Part of a small language model's weights.
Architecture: LayerNorm before each block, biases, tied embeddings, ALiBi.
MLP neurons of a small language model. Each row is named by its layer, matrix (down: output weights) and neuron, and shows model dimensions 80-175. Each number is 500 + 50 x the weight over its row's rms, rounded and kept within 0 to 999. Numbers have three digits each.
After each neuron's rows, "fires before" lists the tokens most often just after its 100 highest values on Wikipedia text that the model never trained on.

L7.down900:498473545597412589424514561529513514552437584518515533563463559470453470439503546457426490424465493462500572435522398433562471529558432468444461451467582488652489537500568598476439594502476495526488443481500506417514506476465474508526511537530491453471489483506490427464380531500492442470
fires before: "\n", " is", "born"

L6.down363:430525472413476463508495479511511538469586576494525517489560495453497540614487540539454462470523546417427485511549524459434464426521617480448537559537605509368418618547581430437525524505451534630439475512504544435473481528460519523629531472510610473548496463449521504506513566395542489482
fires before: " |", ":", ")", "le", ",", "."

L4.down199:473508588427453530379538493505432581429419504440524457530461556492497435546499484498469473541441517511508479536476551505515507505423528513449567490443472539406501512517523560528521632406588532492421480524464530470506546407493515551468488445430495425534567513456486506527541529462560559425
fires before: " |", " (", "d", "ten", ".", "′"

L10.down880:505606491528511432468502562448519555474561517458603503502460456540540500430507541488446440446518533452496694503567462486454568559495550501546489463431530414507485485531509471497516517501443446490468525514528534475510489534508465517534402503445373439567507585486499464513457483557525463439
fires before: "et", " the", "al", "f", "ja"

L7.down998:495519449446470597497560579491540465692543547504447492473480566500443476529500422495498502431412550531538472414499463501422543523525479483449506506530482589408496541420489458350498367534493391455506503550585432482547365537488520524487485498466513405494503535432560619516510557447444527412
fires before: "\n", "as", "on"

L10.down745:470401611426550573521531485462469510552455638515439509530500482467462478484424454542599416537396534549513561556388535487475536494591451485546587525465420466488469490528509554457435497527540479531477495478508510557426492504534502491509561486524442495551651415465524469554613481618381429507
fires before: " to", "–", "."

L12.down249:420536556545453541527555444510493605477487526496508389471486508434423478429505519580527410477515489479561550536686474430467545460592480534507579471549526489420475452447543447469477444548509524540545465492495488562466548420450596459386518477452592506460497431503502454482476533356562478547
fires before: "n", "ne", "e", "th", "ni", "tic"

L2.down634:536481600595478509430430456362476494535487592493563436516507508502495495509485476544556486514541527497535528515558500570532516460509517475529484486564383521481517489467520518597554492399555510540555531554472506469489536458529447500522449506486501473483473483417483511460293545430468504507
fires before: " |", "%", " (", "s", " m", "o"

L4.down427:531573530428518577506477582500510469430468520623482429597497460579512559431516501493523451450558504496472452497492470535391552506598607478506522473559525573457582485433551539496430465478484487493415488391538502484555511509462455545536493540508490499418468596399541526586459575509457517613
fires before: "ar", "al", "ate", " |", "able", "ent"

L7.down562:508369526551469586406548515589521485452508529465531511554512491491545508393473520469538457504407647560528548445519539478562480532474444480528457500531496479534614524489549563450467532464472580486411434448502480540430519466486426393556516485473462516520525529505550436517438471577477501485
fires before: "s", "\n", " ", "ver"

L12.down474:516455483476454503519553478402461456459578379499493411448492472501513420452465542556416504557431479519472564670548493487551454501542515561500491552434509512455476480506480485571591494475434514568545512460459552523509521398574484408474522395462483421453575557453429569606476471439502562526
fires before: "s", "st", "se", "tra", "o", "t"

L7.down317:507500486556508437535496485538476382522487536482411624498660490508471558385449448521477437467429549464477423480513496515472426424519530487484376459525493530625455486475505502443525468551522545499418532568536537455530524567532476493461556430515485510527541565542550427470514514532587503460
fires before: "or", "er", "ough", "ing", "ly", "bor"

L10.down435:506472512547407490483487541495574520489528499597525483422487454481543452499566470473521508443476496470543447545464522394463420476556470503523538583378526465620483482457417565481466518548424493573419426553497527471499607460458463460424563513429473571483446513602398502456409461475455510494
fires before: " |", "ft"

L10.down422:528522433513592541492485465484474480471458467493301417569496455494576540416418478464572525522493555518381487475563458532536524523441561424445488590439534497591516536556463501436539559503573464453571438484503480474501529453434537414571438572418466435469527476484500505514444452454593490497
fires before: "s"

L5.down875:538499566540533540541411530646580408494430508492517515525538471514535517502509507518550472464487528608452463464489550504420585550421537531468527489503544493514475620494482461462434577574525488596413569408489430520508587494504469489517458470502459543485436522512525511472541464428597462484
fires before: "it", "ian", "ad", "ru"

L7.down172:495512506482514579451425513430519541502522421476566465592534464515530494485408450557567501549442562551488543523543446606457535499552461532573560543514429580480576481443504579541552443522471476484513507521505412502498503412465423537494477433543566583467570440485554583549391520588464519474
fires before: "==", "\n", "s", "ul", "ation"

L6.down134:513484505467511557538477556432579454567440570390537438545491558431411425560543497508626497458575498475629438510496533533493579591552457509423389611551551419529411474546554477433526444461569547493583546514428579531411516508522522503574447547595503447566507528515466577491543497444497617490
fires before: "\n", " "

L6.down966:529466418515495466399528506559434534571495549456551465538556535417434518448472487523441481472518464513448484450479473541429499500548510475505517461417539518507559512430551497478440515507517465469470556441423456487538447542583461479520503487531530505517600514510507522452401535491455483464
fires before: "\n"

L7.down401:476477553494445513498570481491486449420511566455499460495482546428470448400369514590518534494495470461447591453506519454415475488535536536522593538615556572470525503504481515522482492512546469576505489528436500475461555473528466543498514496523481457407473559480500514499676551556414571542
fires before: "s", "ex", "on", "ri", ".", "ur"

L6.down13:518540535538518540462485480511478500509447501508533447587502507515402532460468450486487448495423575493496477482555508482489468476516422432469492509547524471440521397502559504650452503506447516539606437603581515497570473455580574453448544432618532561472407550571467508426394551620512484545
fires before: "s", "ing", "n", "ers"

L10.down24:432572467485532538553478530473492474575458495475465487492422448483436570545588504422503429508546442354386457478504531497483492456411466562489552525483437485497410391579484535394472497567586519434481510504545381441554528499500481593510545498426534527569545495509476518456548545443498551595
fires before: "s", "ed"

L2.down380:445497508544551504514561458528494483571552583441461477421546557432428444495509520432548556434473528522554591521527568459500516561441443469376453511538488414463442500554563563451506544449523541520581590549443545452601428433551577485505508607521422525464468436521550502498505401393467538415
fires before: "-", "\n", "|"

L5.down522:526567491544518504464539556555498509508486497478518518604585515520560439521519529448573498499425541608472547482494537421377553518482520455405470497451533491450418412475402486463483567595531462543609401561439513470563435431518511530494498518480363483491473506410483543441528437536460564386
fires before: "as", "\n", "ist", "ctor", "ction", "ment"

L2.down140:416497582497547455486470487472489401425521541459475472503495597478535452503456422453405523493482494534565421557513547439497472521566599473456514506455504415420495502447443558543527569471493518532527519437416484535540522451414476579568536469457502570408458494572538479492460630521575557381
fires before: " |", "°", "N", "-"

L6.down506:566475501494579562439533486584511364482489492554456488470561492448419536567388521443483501626536519542549563484486428507455598481599610508456493585488469455394564508517436468416576485497460482549402458501552501509534556498513531499519530506467479521540500417467552506537551445475523623501
fires before: "n", "le"

L4.down797:639502564432571469570451472511485411533555564518525626420491321551376492520550521554556565544485454529571421509484507552519511496472513452511502490585456453500513475518521485555476517500560480565495467421439502404479487533514531503470485532377479448475489450512518517500501523481391521448
fires before: "s", "ual", "ed", "re", " Ju", "u"

L6.down671:429454575469494465436425502554480501539519570494517407466563537563474472583561559446463526566400468560494513548500483470500540530522453611485455446476527404521566488453525554500558577469531580513489549415477467468567540526505500521503488461538597452532487446402426454389541493518504431539
fires before: "it", "ual", "t", "ad", "e", "ma"

L7.down486:413521476545496410448534532471588467466584575541588511522515483540580441446520512535438464473495446544501506446575523478443502474467471484534455402526435521517465514462598566568487505432536499548499487569516424514464494509510552508506545401452539506476448485456412534530456400499468397435
fires before: "s", ",", "I", " up", " ", "}"

L3.down969:507576508543537543525618516571467565384540514483451432546551574425522503542529510543391500464549534455516598508589547453442473506536500548508498497532406544525484478543446468630467541569559485575514492558516530615524549486585521491437498522565497520495444510578476442479459412524465548464
fires before: "==", "The", "A", "===", "B", "In"

L3.down961:470498513469483491418600447419452506475510461556528547505536565526512472451430467563503514560492546465512620593557431560469467518497439561413546557531517439417535432566433533394534561579494492507475546437600478454523417420456520479525465389475468464434428379452543476482534520569515519428
fires before: "al", "et", "ed", "ary", "é", "e"

L5.down820:444498463428502513404504568489534499655513552501510439481637464541483607550541478475481403503498524508522491484499549468529525450506543425456379461535527397513407516573516498557532538553506441502475444444385556510502611511471494513570488478475491529517471470514579442505477532435511466463
fires before: "\n", "---|---|---|---|", " "

L7.down384:513481583470597579492523536564478502498572530513449510554567523516533509436597525403557460579443488550511536478466415499441449405516535516465449517478473500482473527481443528555466597402483482489510441517442395420445441443426524499514328473477480517433452531364478514518606456422441456503
fires before: "ot", " the", "ite", "le", "gin"

L10.down487:415429485446445511514529469456417573474545511484483432525504567420545494532546460560495506482516581477473489522486435486548598587574473536434495501484492517536487543516571543406469507415529553550503492514528554536521503564412484565526226437545494524525523521553520426475533505549538546598
fires before: ".", ",", " to", " in"

L6.down961:537449575426549417550475536389471441426444527595543495529561420460468583516557577505468465541465563418470604415460554458570433467509506482569577468449459433459510513617538426517508481500519482525500538500496509445486462560479471544507406486493549535599531493478455546467490453548506429577
fires before: "s", "ide", "ough"

L2.down697:507400526504535460481444493443443445493532497477586457470482410518496414464496522402529511576577495389520479501568556524479429486409559500520477470513543460473504521466521511477571551483433459557456532505409480517556535552475444540570398404483481456467484511521478569440467475551525413534
fires before: " ", "E", "ual", "al", "ary", "ul"

L3.down66:482513518478581471438507539561534439466548566488493448525503490465516464407476546501483559422502480415501630526545495562490494458420425584560530450560516477505592461603420441524524466514470481524516538585457480515509424474508529471510338567544489467497457472580401498434435547529529446482
fires before: " |", "\n", "o", "ci", "vi"

L5.down61:519503480574386547548542549572525584539500539532544547422555533438481575487404561497542501487504452505528523468522447487497476451429566510494535518587515466496471576618492545546519535504474576535563557546500442518519445552557449475517528477523459410384588527496497442540474472528446536576
fires before: "\n", " |"

L2.down78:554571418469515463449512441504471452546506538516465477511495502490527574564476502405455526486570398482468415524520539486564552532601493558560381545520473547452447524498468559488526506523521499523544494546473526430461508466494450455610507499566592533503497468484567444434541491414431552573
fires before: "n", "al", "t", "mon", "ed"

L6.down69:479418609449577498456443525490489452470446525473583534537430507445489455480516497476470502537576579605551592477484560519471565537492437488502463471465545495506484530429500483610519500478479520413503489543562479574522449472560547524501451446431483540560458441402526378517519484586511553596
fires before: "p", ".", "pt", "us", "al"

L10.down304:483511527503514453613452521480465518539534467493487407460426474484478500535525469451482529499516479602499493495515441534462467493465531501556574450398506464568458538472568464478576599605448473494551448428452442467491480495478550501499556450446484546455537511555486496468546513486430480564
fires before: "s", "t", "ve", "d", " "

L12.down533:579383532467396445503536465606474598457528485527453522468505414546603457492512502488473498510586582469541523460511505563462465547547514433533629447585527428550492514545518525476478529554418492478563550531501547457364549479451439593426365481586542490430514448472518509521504509490522506517
fires before: ",", ".", " and", " in"

L10.down254:461501442547436541496510503442587471537564406470461515521539539430503475506527521488439492533446509523552589566422430491520464385564569519501483507463561530525454466452477461479514468435490536428448566438437502455535518505488451526501507540511432491523460531478486384451521516636546440528
fires before: "\n", ")", " (", " 19"

L10.down1012:460521510475515513601466396427542433526542518543455540497475615535504530430508510506436519504504448508424499480494581432514467480502553444464545578450515452530459516464518567450499497500608547462562529444478589381566483440438513591508457520483523478513434479527358494475527427476509412462
fires before: "s", "son", "ra", "ry", "red", " ("

L10.down407:602379461463526457522455489565514474559535498451499480562497540477513495525423550567452498520506505573527546575500542447578467535557526523487474463529602439552439527457555489482435527441483505498503520503394537450440444525525530480520315519509457591446482568532574509523508462478630456525
fires before: "3", "6", "2", "5", "7", "8"

L7.down503:531570447604505416454533457566527487556518456517550477486600481489494507501457487499485518542500413615557504532571507511471477514497563533491504515524588551538474384470468426489533543504485515573422469483536531444522437546422499475467522533442506541527369505437548445549473478626491407542
fires before: "s"

L3.down731:497466484524491505460595535609484485472564503453507565503419600533499502426529495515580513562527443504508581542530508442492463429487451521428432622544484587435421504402540494573492385509477537540606514507539472534504396478510510560486514392518378411474519566448555455547497572481435468464
fires before: "er", "al", "o", "ing", "ent", "on"

L3.down130:506401493541458469567560471481568519455440515506595478568504522455418426549442417486590474476461474580529513464476564584526456457573561488458391614509568468492392414507520442515524477528449396474394531546461633485518548499502417521520452433436443420459513448507584475495547621509599481546
fires before: "ic", "tic", "age", "an", "te", " |"

L6.down740:519411500569565542426548573579509548548490606468426465494437474386494525541450474448548505461444591436510516429515441459433417527489520503545477528525480546496471517519564500480490485527477528519507536486466597446503517573512490565458477501335517426602516634439559531497511558450508508516
fires before: "er", "le", "mp", "ers", "o"

L12.down9:476511461544590460439553540647420492535511551477527513506602554483421480581507503519458558498485550539535481428488522440556477448476547580510476452551512445618439516563484423531474493477472459610529483495438503523564511446537453554500487511494439501364428513422528514509575498511550488517
fires before: "ic", "ical", "lic"

L12.down951:465519625427486577449460559582560451525538513481524448500504524512510429433486540482566472484446482503576591534535490523476476443434510531519462518447445526473491501462541575555432414584556546473474525466485426549499497515527429462502384543445544395506524485515474561534410388580443510531
fires before: "s", " |", "d"

L5.down35:478557491552568528522465492546526447466535451472475432545502527538527607559449604493484675525464495450469504481564497452474476596496598557498428455563495544501507567549416568497541519466511468485478542479587489378525438622455461475505504478527527459557502493408530555449529532504533526358
fires before: "\n", "e", "ed", "et", "es", "ition"

L3.down900:589520457441606477545454437609472525522478520463428467528469510391403585575529527548496447508467531491513487521551474481557467536476448549515405474487535502399419501502464449479585534436550516494494517624476396544539586576462527513485478523580450516512558584476577573435539565527582510480
fires before: "ed", "x", "ig", "ver", "ct", "k"

L7.down589:452520450482538533571509401560515458465441461572516464421490651506511385412520557510459497475531520457541420520488441479574512458428492528495440526481473503501636559639512471415437543535424528493592500477499508577518424598485530534509494454502511417534568513486626529522495464490482464511
fires before: " |", "3", "0", "2"

L12.down746:504558451437457489555557541482490580478489536565451482519466476464506443480563554593580491526470544574483486463524471455566598564473494590395587456564490650564508520561418465430512498587474497522482458531495565515429482472534506411506466453515560524441547481498469564542437459390503458521
fires before: ";", ".", " "

L6.down998:564432522531539470548500382501473516519453509450608519551543541512558390584545506464510470465571549461513490455507578594504521548508508462522515488531521453522510468492460532550539497531459503671522594483536429472406470441616489473495402574623424531366485511440525528495494460440500554486
fires before: " the", " a", " of", " 19", " his"

L5.down158:458499500471483534543458408462482422503478480563483500511484536478438556497375498483520554531445483487440452420509471345553512503379370409472512477542452562548500462503456488517521472503432570555545488489478562443589446511491551591439514522434442560524532414509478605524482536371481486440
fires before: "|", "|---|---|", "-", "w", "E", "."

L12.down779:520580557532527546544522529543446565446457488569495525462452458453527427480559508508525562464454518385500550574516576548488485505526506461643498426506479420508544479520420452505529499542586471528590542561502515514367490527479487517537491500502499488325525485580528525487522586496530502521
fires before: "2", "5", "4", "1", "3", "7"

L4.down2:477517509576371538453442526462503494552460629548495408516447537561527587582525516518464547502560509470553549431425485401538478498432479464618462544499511418507588474566419511518530478456528433526551532507515410458452539555553527491453481515514466476579517449503448517562427529532533573502
fires before: "it", "ry", "vi", "ment", "ig", "ual"

L2.down67:512464462477566508420424458480468463539531445528469501440472539513402512558402391433437449500524457495554483440517452501566546445448487517510574504472481515525544513450520456645532555595509494423477465503507563515576555522492450460581517540541507403459478371538554605550450511464471519469
fires before: "s", "ed", "e", "ial", " G"

L4.down745:541533539444495426502557464490484494558577537463497451551533464554530469479514480550484501477505490419510514540563512497528519503508560476526555515481494428517505505525424499454520472462536448534421521524467454470521607487460611507618531406486484520454492429530625593562509500491488571537
fires before: "ment", "ed", "om", "or", "t", "tra"

L7.down53:515462496518463417523442537527581561496551551478513498522548463481433572473479428483376437456546509400494509488507490527436578575512464529473426449491556535428445565452446520448541442458517541452464387535553446498423516534560557474509520519483502494498582584568481441397455462529507552604
fires before: "'", ".", ",", " to", " in", "th"

L3.down647:405468485476528572529534518497456494455485386502436443531575503420502554551404476449519467498529493579484500540581551474430503510452540547563472528520491456518412515512467441434503396570489480476410384544483461474489465404478540525468463510588480622476541500536550422514511545471466545528
fires before: "n", "S", "op", "N", "o"

L3.down989:572470497528547479517565545592439508453545480525393635494486556497478512498507484545563549570516413513468521440509524501536516445472420501489462459524421451572504467424498601564534378495453547488485507457419464417521479561487499460536502497587530498573488498440494436520563507524501576479
fires before: "n", " the", "b", "g", "ers"

L5.down970:488626465475455486536507460610604479426509517554522539541549536483536434604482476468502520527520458440512465498459402516437502484527457506477461412428500416490576489480496401500507442457515473469530552519480481555471472550562517595503478473529500542490573459574476567506507510484496418510
fires before: "\n", "able"

L2.down759:519562590536553364499514482484575542493464503496476456538539500431519373478548483507569474510532517546443536454561561471578442463554427534554448496563429489466502494450500572463531421517510469492614574564440586563470508382524586536468525520504484448519428474545569549450473496475548410471
fires before: "s", "ct", "ence", "ment", "ition"

L7.down90:483515498456486546455516607494523475475539493454543455505477555440407469526463437490431511470445546571518429549533552418503527540475424466443437539536535433505494594511479542474541513493514492498532556511411374451522409483425501669479478442551495623506445538442445502528523487547484538445
fires before: "it", "re", "ant", "at", "ru"

L10.down861:461479522450534540474487466467549445533537507568367444556555523501502532470435465425541555465532554462576537603539523543587527455465526439514514510497521455521566454596547452531557507472498470496437421559467461549470535565478440389502624461459407519597478531432569498517480504594511470457
fires before: ":", " |", "s", " co", "ity", " "

L5.down687:508548411508582472493532516574477447682391550461442518493450543471467556455565459465433524458401467510486373539505511451541477500554497521466499495561547483441374442466515524525430473533490593492521488428474429440490364479504485575553491440602438531427550552540460500472485447501539470513
fires before: "\n"

L2.down135:631532516464535541575532537497394549494394552533445453415504517479520517544550457547459533522502501452483487508514526496533493460517431522418471400562450461568458534475497485461476578448508462530529491535450581470527474419515490464444520401448547487519568510543472520566455553531506488531
fires before: "s", "ment", "t", "son", ":", "'"

L6.down519:547552514587509402557508527495576429457466494492464473511508556499602469508484501523451464495428507494636460514552472506497552450508514482429470463530463470468402496448492494477542527467526486463477486453439585553563437431450515502497450458613500491496442493457482534486468548422523486473
fires before: "\n", " |", " (", " 19", ",", " 18"

L12.down924:477479500507519485499493512475526466568420425479573470485506485477559492466592581466507541534504517403491520475484488482464442514495502531539511469509544517585563510388511617560429454467473529501389587556371495588448486505503527463513464436436523504333534543478508517553427470611458470544
fires before: "3", "8", "6", "5", "1", "7"

L12.down107:546453462470519474595414547498431497456514413451534439542558480473492477460451563449449627481590566537544513589380461547501498498520448495492500510485528467526560505504542476518488501508493580562572581568492514570517492504506429498500414455485483467520507532471444503603482498524449531481
fires before: "3", "5", "7", "9", "1", "4"

L7.down664:464529551513546532495520514446470557503559517463532437537464469468550517541405557445506522484547439490503499425442495598464568467538417546527546413553465518458477487544497432430549513603480524516564492451505526502548565509527561570504647442545400399387459407505554452478446469452604554551
fires before: "\n", ",", " |", "==="

L3.down634:438437472434490442478373519521507573493449566488511477486504449444558527489470491459395498477436479486499523562583464597585422571512450509485489493524546435577402491558621505512525521510577435553513571542444490531484393572528525561591534506605559574504498464398507518459534485477418483506
fires before: "\n", " |", " ", "|", "ch"

L3.down389:465437522457444532519473553574513470479583463507500412510567535592471508504502404416458442499511506475477512416525542484563479440448449480460327565484533561451421506549527514520497479514517478505504499467413490475472508546489460552536546552505551466592563486546498458508539511428472444403
fires before: "s", "ure", "red", "us", "b", "um"

L3.down206:482438532575509518489461506418472430466447524386444483504467500457511379463491456498489381475382517528477546490514515425502511475552466493493474503517514570629429518466540466625569500570374420526489488463516533516528429511426623545531407502491462476476543478491467476474547479514482537516
fires before: "|", "el", "x", "ach", " |", "ed"

L10.down377:482504523519382452507508452491547452427470497440571439575565559509546506513459556468466520603514498482523537520533558523398411450501480504532536516508435504551406467446567564498483584510453450381531469549498605529522425443537545479420482521429560458453400487456522513536454466509397460531
fires before: "s"

L6.down258:517565513581442481423493519487462449462502446497488455454496435642452473484513451432496529409447518457499534431547469557483510554582508471463444481543591477448526534479510470566527488468521465518506517508442463459420589543573515549456515530592528477474540546394509493475474465527471562579
fires before: " |", ")", " E"

L5.down315:484597556512489549463479529365489466475422483495532529522474551518600610442553546453530516509482572511527477550492572520527582537464486476484522447452453479484531427397615540475497493570565548584485537629481495495614452490465432581470495428441573471536508521476471477357475548563473472560
fires before: "s", "it", "te"

L6.down580:501555497552486496455467569433487458445369450545450507517459529516504491574633524431562460506505494534526514557508563611469432559627462378476414487412499584487456472601504589517531579534490481433498395493491452481418468526550547451560456548509476615495500433431488481504506491464468539548
fires before: "|", "ve", "|---|---|", " ", " |"

L10.down756:515572560532538458500494528511437418454527528464535457574559495541566542370458477499510503420428464461448458502537529446490450473475440499521463509466414392563498588493448589502551478453514458474462622520499546402386523419505459405531552521574512528532578481477507404504469534515490490475
fires before: "r", "s", "er", "d", "ra", "red"

L2.down874:471454428497580483492485505491432460494448522475643477448455489445559508458455581518475613526509394479506438491522491503419440566397441545433578457614442387541458443470652533495489455562539463497447542486414495547506515480598598553477515555483474610605557476457646569525460472514521555487
fires before: "al", "ate", "ies", " ", "y", "in"

L3.down597:593519412532517462553493561549591447435528539485599480478460579404435501561464561511449496477490471419498565485568490509540515517539547507510466532506509407528474496559411523476489466453534440453452501585434548584544442471491442542515483581452452589583419529512472484443495467488513476538
fires before: "==", "===", "ak", "ad", "es", "ed"

L3.down103:474613494480425630500522481376484505439510537494472468477459487538424512545455492470540489570501516520475479490524464553491458493542548581552437505495471567418600489556499407518507557482485466535579510504490649515517496493473557546600402527498512415452446510415500571481480607558472519457
fires before: "s", "im", "ve", "e"

L4.down594:598550497383419492622415469568446448511371606517488503469440486472491404495566483450506486489433552539526514509594486471558545509430443495434500493505495475480482561469564456518589447469406516477525518541536567529505438486478499520545462476452450419462437536500476506545559411551525515406
fires before: " |", "\n", " =", "w"

L6.down89:555508582499499525540558540487417506447397524543483535445508536505498590481558539437562460504486526496444534489436515426556543448481479543418448471504512522594551436514474405612542521487538493485537401516485618533590529435475444492407389471609477538502378439513591449476541536477466509519
fires before: "|"

L2.down583:554491506491536519461610554541550509426615446573483613520522530475473489650488484505583392548510418488456455388456472506473513521505521549488524457519483519536458494491530474575513488455460537471452531526384575445470470517534557564538388453434555529519493471500478542431591512551565536532
fires before: "s", "ic", "y", "is", "ly"

L6.down516:565515490511503530512514509426571551513494470457472453505422489586547509559537464508483530474508504492456495544569469577471429435508483551433474463564567540493480456466538423531451512448557488545475456418468519530428503477553453523549501467501451441547457592392537427477578529415506496451
fires before: "s", "ish", "ry", "ent", "t", "al"

L12.down174:532377472443401514437505486457524544571528471539594473418500484569582501469409509490486523475541513523536547451440464493502431551560504416507578494482490546552530466469581538560544589557502550481480498500482546458489500569468492457492717456393460466517515516506502414534482406526496575491
fires before: "\n", "′", "'", "n"